{"d_model": 192, "n_head": 3, "n_kv_head": 3, "activation": "reglu", "rope_base": 100000.0, "tie_embeddings": false, "grad_clip": 1.0, "schedule": "wsd"}
MLP neurons of a small language model. Each row is named by its layer, matrix (down: output weights) and neuron, and shows model dimensions 48-175. Each number is 128 + 32 x the weight over its row's rms, rounded and kept within 0 to 255. Numbers have three digits each. A neuron's up and down rows have the sign that makes its largest values positive.
A block is one neuron, or neurons of one layer that tend to fire together. Before each block is what it responds to, as a language model described it from the Wikipedia text at the highest values.

Responds to: Word-completing suffix pieces. Final fragments that finish a word split into pieces, such as secon-d, viol-ent, comple-x, retir-ed, plus " of" after quantity nouns like number, handful.
L16.down174:122147112101182116143129159077134123126113113101107138166145101113129162153154156121191138161144160096091117128138134129125077124120164076099140109169136146148189154148130137143152092169115170107101120089090073149123154137157109071063085117163137158124087163109115072154111113087131139146106131182150136126091101158125074151126123171033099160167155084152148166126118129139118164110107
L16.down177:128121119120151131123092127090135111102105141141063110138073205151168200126132101141161061150103214097119106111172141103148108133102090167082133129172123127126194104135103218101130079121137113153109119175188140140097054116108159106103083150046182118094161103091097148097125126133115100144110122137096137120116098121154154118066122132109140137123112090144097103114123166127119149107140

Responds to: Suffix -s on words. Mostly a word-final -s suffix completing a word, such as third-person verbs and plurals (occurs, works, Heats, operations, Owls); sometimes other closing word pieces like -ur, -ing, -at.
L16.down369:149087124150069109095186164141065093111118053096181167178119098125127112123131186097156115123100177139046100165154161100069101130161127122138206127151068181183136086191104108107105140089101142123116133117150162151109138090085132102091146164163106142099078127163145139102119130129125102125128121133108079078171134085156102118142092141191073152138151097089103117109148191048115173130066
L16.down443:151189099179101099150115110103144171116123151122180175183153134186174156115151143156085165140121093114143165143186135130176171126109134121117125107170150104214132127176131121158111123179146158136103154153150121158069164143105185151127136074000097168144203126097132166151130164102097087127116169161175174125071121117089135140123112093148109105130152140120136108087126105195123115090101

Responds to: Word-final plural suffix. Word-final pieces completing a word split into tokens, mostly plural -s (scholar-s, lion-s, citizen-s), plus year prefix " 202"/" 201" in dates.
L15.down11:106073163134113099082077102165157116148122186126129139064119120132083143123125153146126144129114176114138142162154148093085187146108114106123118147084153099098136146067080141126160178152171143135025133129110068157091120087087095136116159096071143161111087164155167122087152095142133142169181160169127104113163180157138154096137113130115097182110094119114188173111122134090128130064090
L15.down17:075142090171129144154131092092087123061125107114089183140114139128132156136144100158109126132176144117173145108158153092157089129130104122102087127152113095128134088153109176123131166096140130141079147094086142155067169115096154071129118104199188146154115127055105163113086128152124166181146113143186156130124215068105191065154051078155136125146113134110160108110135105075086103132093
L15.down18:082119072091062175170084098092137154104085112118116174147084090178169152132151162172103174129186135126105081155145135129143149159124156150150168130160091110147176098158209195141162146154124109163153156104071072095155179144136128164083111124141096147164112202102152109115199071102169122146135172100142077115106181132128116149123172190099104120125047224119119114093145092155157113128136
L15.down85:130144116134106069128186167178174081146070149124159125130143149138118100214096185141150086167150153099152124153115132122134069143120112166135148143075092050102153096154104118123050120123102156139128162074134112172110108102126155100155126158147130115127065136119118141084177153065075185158112134133135098106156127158116074096120146140148114117146118094113151161165132157107141075108131
L15.down94:073134172159090119148130103156108116134076110100140160106133129104142108135098137108124112084103168070088176189121145117187145153091144161130138136126094146125220094133091170114142166138087086109136120053142103138071115125108149148151128122143132079127124116190113066148086072167152190135136110130046117074153114111096071067093139067117098072063118131117134112118135102120123107112119
L15.down143:125097135094145143146183167155123136163132146136101129130114138127113113100080135122182136117124136140195129105131163162131125089121145101126115123178127137144137096121127096129109131105147131134139106074113166101209094093108124151091129089155115132103065116098139172123169130157138149140195100142148121133171199090088143156071144118107099080177170165143140074203066085123101122147146
L15.down288:149208134072153165099163149111155161121153112135136099140160116077146139148078110128124209076143116107132152142095140135101170091122097170095103103174123071033129141095160154147100148124070092086097164155129110105113207108137143115120184142149097145143151160103136111113093106187137126101146065140150096100106087081144134134050117174067114147148173186094132145175138148120158115130075
L15.down329:168134123087108114167119115148148084098098139142174096111143091106098091106115214164148123097135069137122118153118088095206118183105112159060123091163064113101123119166119129134101108097149091099037094080108122176112064114116154117128125088120087112137093136160110172122129108146086105187081083118140165077185158125139127165077158168075128098100079140134141189119105115157129162121110

Responds to: Word-completing function pieces. Final pieces that complete adverbs and function words mid-sentence, such as -ly in currently/commonly, the t of didn't, has, to, as.
L15.down10:142050199111115109138098136066104143132144146133100173140132172114102140086115167146058173135147131184110128116132083153090085106151150130059133151118180103128105165160168096097113137075121151130102179092117105143112118089116178085074088109101105099115170105125064126167108145164026109182135133155099145160143165115117169145091094152141115070114099133144101138142141154114133108094117
L15.down28:100172119190079133160077134134132107103105163163114102171126072110199122117155164107180157147090070140132182146151130182132164147112106095153134095083093158113106218120118130133131153155136126160125134142107103127111170133118164117082186109177162164165108115119173145065097182100110169078150132099074093175074125123133121130110139103139148143131129050173097116117118066198070098108062
L15.down216:080099112173185156072162154171101110145118140159095179129075126084114181122110173100128116144197094137138168122143148156117195135120154119108111126128134092159131086123143135104106104146076124232095137117175155122113164152128096082196105158137138123080152131148153125200080098103172142145177148116128123077100216154132133079086175158152137070101159095175108137086143150156184138138167
L15.down298:148132148130122138179130144116144141133092162105098155102105148166141149131111085079168118124095124105161183143127139091087154144132177161125129139121129123094142177165077121096132153079140110076082135136167158134132120154083203143085111066132143027156135124096093132098176140162135169155111137135173136062092143100099075118112133114040122140114144110165146084170177121152095126090124
L15.down304:114132066128139065152152124066102159109127139102138068091176104085183131131073164149104137114126112062095112172158102131168068079107138151134145170166123124116143098098100144126098114126152171096151129137138084132007156088132145114076108113150133095125093141141075147113138107117106147181125119122174106113139117083126072123129129191097094115126169135128149092108148148086108099069150
L15.down327:090186151121100181114132127107093141099164065075155109132161186097182125145156129171151148202085140139078189169138056137134100136167140138129137108096146137165096095135125106147203169055150129106164142161155102048153133158108111089119053132181104097095158112078133181124120092119099114117109124138109134105109172115142162151143101127114143145140123132063143168144122161133131105110163
L15.down426:144135128120117155121040134149106173136101101086087149111082126100114134108149102192112136134075123149152092157130138185157077059105133169158138159084056118156120136124152183127127137127058135172112170129107170140110167130148157102132085142188146157118120130125161135101163149129141130162125106202151131130126159189078174154068155114210090143124085107151087103134175130187159128150137
L15.down479:119090110193121169117153138145088095171123099145133142154152135126134095172065157145122137166124098132175124128148125186121058120113133140124104118110157081096097113185120147164102111095151133142219077057127127154131138141164162124158082113106166133121122087111105173112131132104173133117143178075163158144197112155148087153163161124151157073148117138152107133188106116130150117151159

Responds to: Mid-word completion fragments. Word pieces that finish or continue a word split oddly mid-spelling, especially the y of -ly adverbs (closel-y, widel-y), als-o, d-ow-n, incl-ud-ing.
L16.down404:102130144147190118096085144143098125108092156156166139110158155135099152134101144085140115116115118159191174119126139099157105116173146109065084110071084115106150151113134164060112146155089175148155157137127158102150139081118143130114172132131156195159114094131172109182108078136099131108151164111165166103132136144166141149136140129144109101124102157123164139138099108094066127096121
L16.down406:170171120138142102157105195140131127143129070178107174138084148156124131180148127129111191108132122121190176122173081178124106142152071151101113091135115132151107126116117103151142066109049134119140112149123079155160179083149154109105144169038143139124127168155143149115105117223063084169146172127097060117103184126195184100094164111094164151122107146095105121100116086153171120122186

Responds to: Word-final suffix pieces. Final subword pieces that complete a word split into tokens, mostly plural endings such as s, es, ies, ers, as in "peop|le", "enem|ies", "charg|es".
L17.down170:132068077188118146182140181122112172101105095170144112156202155163156112115144079137112121164090101114163179128126139077175154154094081105127117122136114164186111104125107112135097151089152165188063152127087151152094160075047146126159178086126100145120096129127170147128155192083115123172144136153100125153097159117135096219143142154146168147109150114146137122122203088144101158094184
L17.down263:123093131098136108116143082174063142097093082163107159126160141173121138154124129185168146139130186154154147177152071129101162118174079149091098090102077117141132124087143062099064143120151111154140186134128167114107143082081144147136126093152151087137127182135202126128115118125083141152188151121112125125067135149125172121118139166091123183136157155101114127196096177113077128151142
L17.down294:107147121153132121143145123097158141150118121104140150183070085080174064141110172161184138149075142068083162128150116087162117099165137104112074145094038102106167154108170119156106098108111099114191189125146141138162125146048092143188120169139129129188129149155152126090103179124121192098120175125091133160152080145119134096155102114123118112122120126136105115085151143059104104220144
L17.down416:104122118141131150132121097152165074115114091110118133175149124152102118111071127184115153136156106141156129167187180118129102137135148150142124134099135181120109131111138165108145080133122102058150169165129165104107190073114120145100159106157056153141153125056183106145190143160104106155102148127128095105128138144131155131170065118189148109119144159174140094183065167107139140144133

Responds to: Adjective endings and coordinators. Word-final pieces that complete an adjective, mostly comparative or superlative endings (small-er, slow-er, long-est), plus "and" joining two adjectives (determined and aggressive).
L15.down156:081123127098175148105161145187132097123124141094101125094140113136150148169144120177140107136127146126074054143124118116171103137110136138122137146147147112163118120151118190134142152098164072152189124093146122149110093169138085145097152162103125160100142111104134157153110088058157125139167130132093095138050134146099114093132087086142095178104140138101175115102095178133056128076163
L15.down261:115144122112133129111129089132164152105096157107113150159185199102145087084102102118148161107107112135101114105088104079127113145110090156115175134130106111119137127180127145126127141097227131063172131130147126135121112180156142115094132178116150139095139165097085159101088094156161080000115126107118103085142089111115142130126103141150079085080130088116115105132058191159138111060155
L15.down285:168100104153126135100086199159114148136167126143148206202108023075122104164132123132129166166141068133132139130111172146157179133111106172153159169106092108113166150134123199089116081105114116164119150096077130130156152124126171101176096098091102137156126131126100169175147126062130103118132120116150157086121100126131100104126154129133151135181171145193176119167141124179157147029124
L15.down320:067187168172162118144198109134099141154137183167129133111131144080169133158142174130124096116187131111061099155147129154124098126113163106115118149046152145095150112178104165093138133104156083118144091155145085156205103068118127148113149170138132080051133077100129157159109209193140148112137102193138106108168107096133139150084175118106119150184191115114144126061134143130094097118056
L15.down341:065107201158139131125168165195161143079132069102133153124110188062141056164082138164156154140192091190090148115156100151143109112111066087136102125152157123188148100074152149196159218079147109155123140108171096093105155180126115096131135165153119096124147150118137147148071107133145060164138164171156135142097170108146125142156109076087202155138104159080118135111126140166125098128187
L15.down387:052092152092155152132155114152186064107140130135125155085152150155090089141195132144130173101154157114101154107116068141103126187115177137165147132164135147098151186135138180135098122080154115118177123091108110119179145111157099101098138141161143126088117117080174134114081052114136102153132150228149122138105133125117131125100072108136058128187174151126150107089141120191134120128062
L15.down410:112063137114113127057173130164092123179155136151159162090129114098111114105101155138177142124113153118082139158118139141135143107129107138099100043139122099130126102131198139194058152106108107128174120117125102150197151176116098139075082111128113147119103115120136097151095167090095110070119177114207145156066118151132137161110094112113136143198122118100170206084082162193138207173161
L15.down445:062074092105171102143156165166139095099095165119134085098156080163127134136140173128077155145092136142135119198109133106142085110126098093080172107141076130137113102109153102107124075168168163137114159073057113113133043095184107217110080141149147099126135092069169168145149125091144147095082136199152095111138147095119166152079179107156128146119130082153115113120079083121137108134123

Responds to: Word-completing suffix pieces. Final word pieces that complete a split word, chiefly the -ly of adverbs (common-ly, increasing-ly), also be-en and als-o, plus closing quotes or parentheses after names.
L17.down69:149185116101099120173124095141080172070117136104106159136148133120097122161121119097149164121159082128121135145136146109156181125161081119163120085129100102168140158184114131176153146126120143153126198158105082105099113129099118102149030137112167143100146101100098136087160113131136211099158134164172121102150173124158100106076119216165116071137132154101108135109173149185107155197095
L17.down266:120159118136142120089145063063086138133183130137183121204147128192103103119144128091133183113171100098179138121120089142124102133111172122120104112143105135143100199111156121142097083121173131158151140095108144184085092126191121134165077112145168087132194111157107178093118141199129126113141122064081164111163165162099078157079130076118106157147138102096137150077113090069128140173161
L17.down320:100067107084149141108184138145153111074104119085104119099175189123137123137133175110117146062116122088076074164149124122119174138132122073143133179136169134157129153156109131126139082147190121067130119097150076077169100123101176084138134139086135070092128093138102115130107150087125158115117134092185125110147106066198171185119131200116125114140133108102122159127107112158095068132126
L17.down434:085133091175138184148123100110125114122157165111153180106151097153108117108076122112067126114130143120106155143118104079106070140116105133100141137098182177136163140152121189106109138115102177145104131088180155119068137103145195075109073104167111129153175148143129170045031121113155134100157136138079147144099140144112084172118146131144120136108145100099081078094083140126161112151119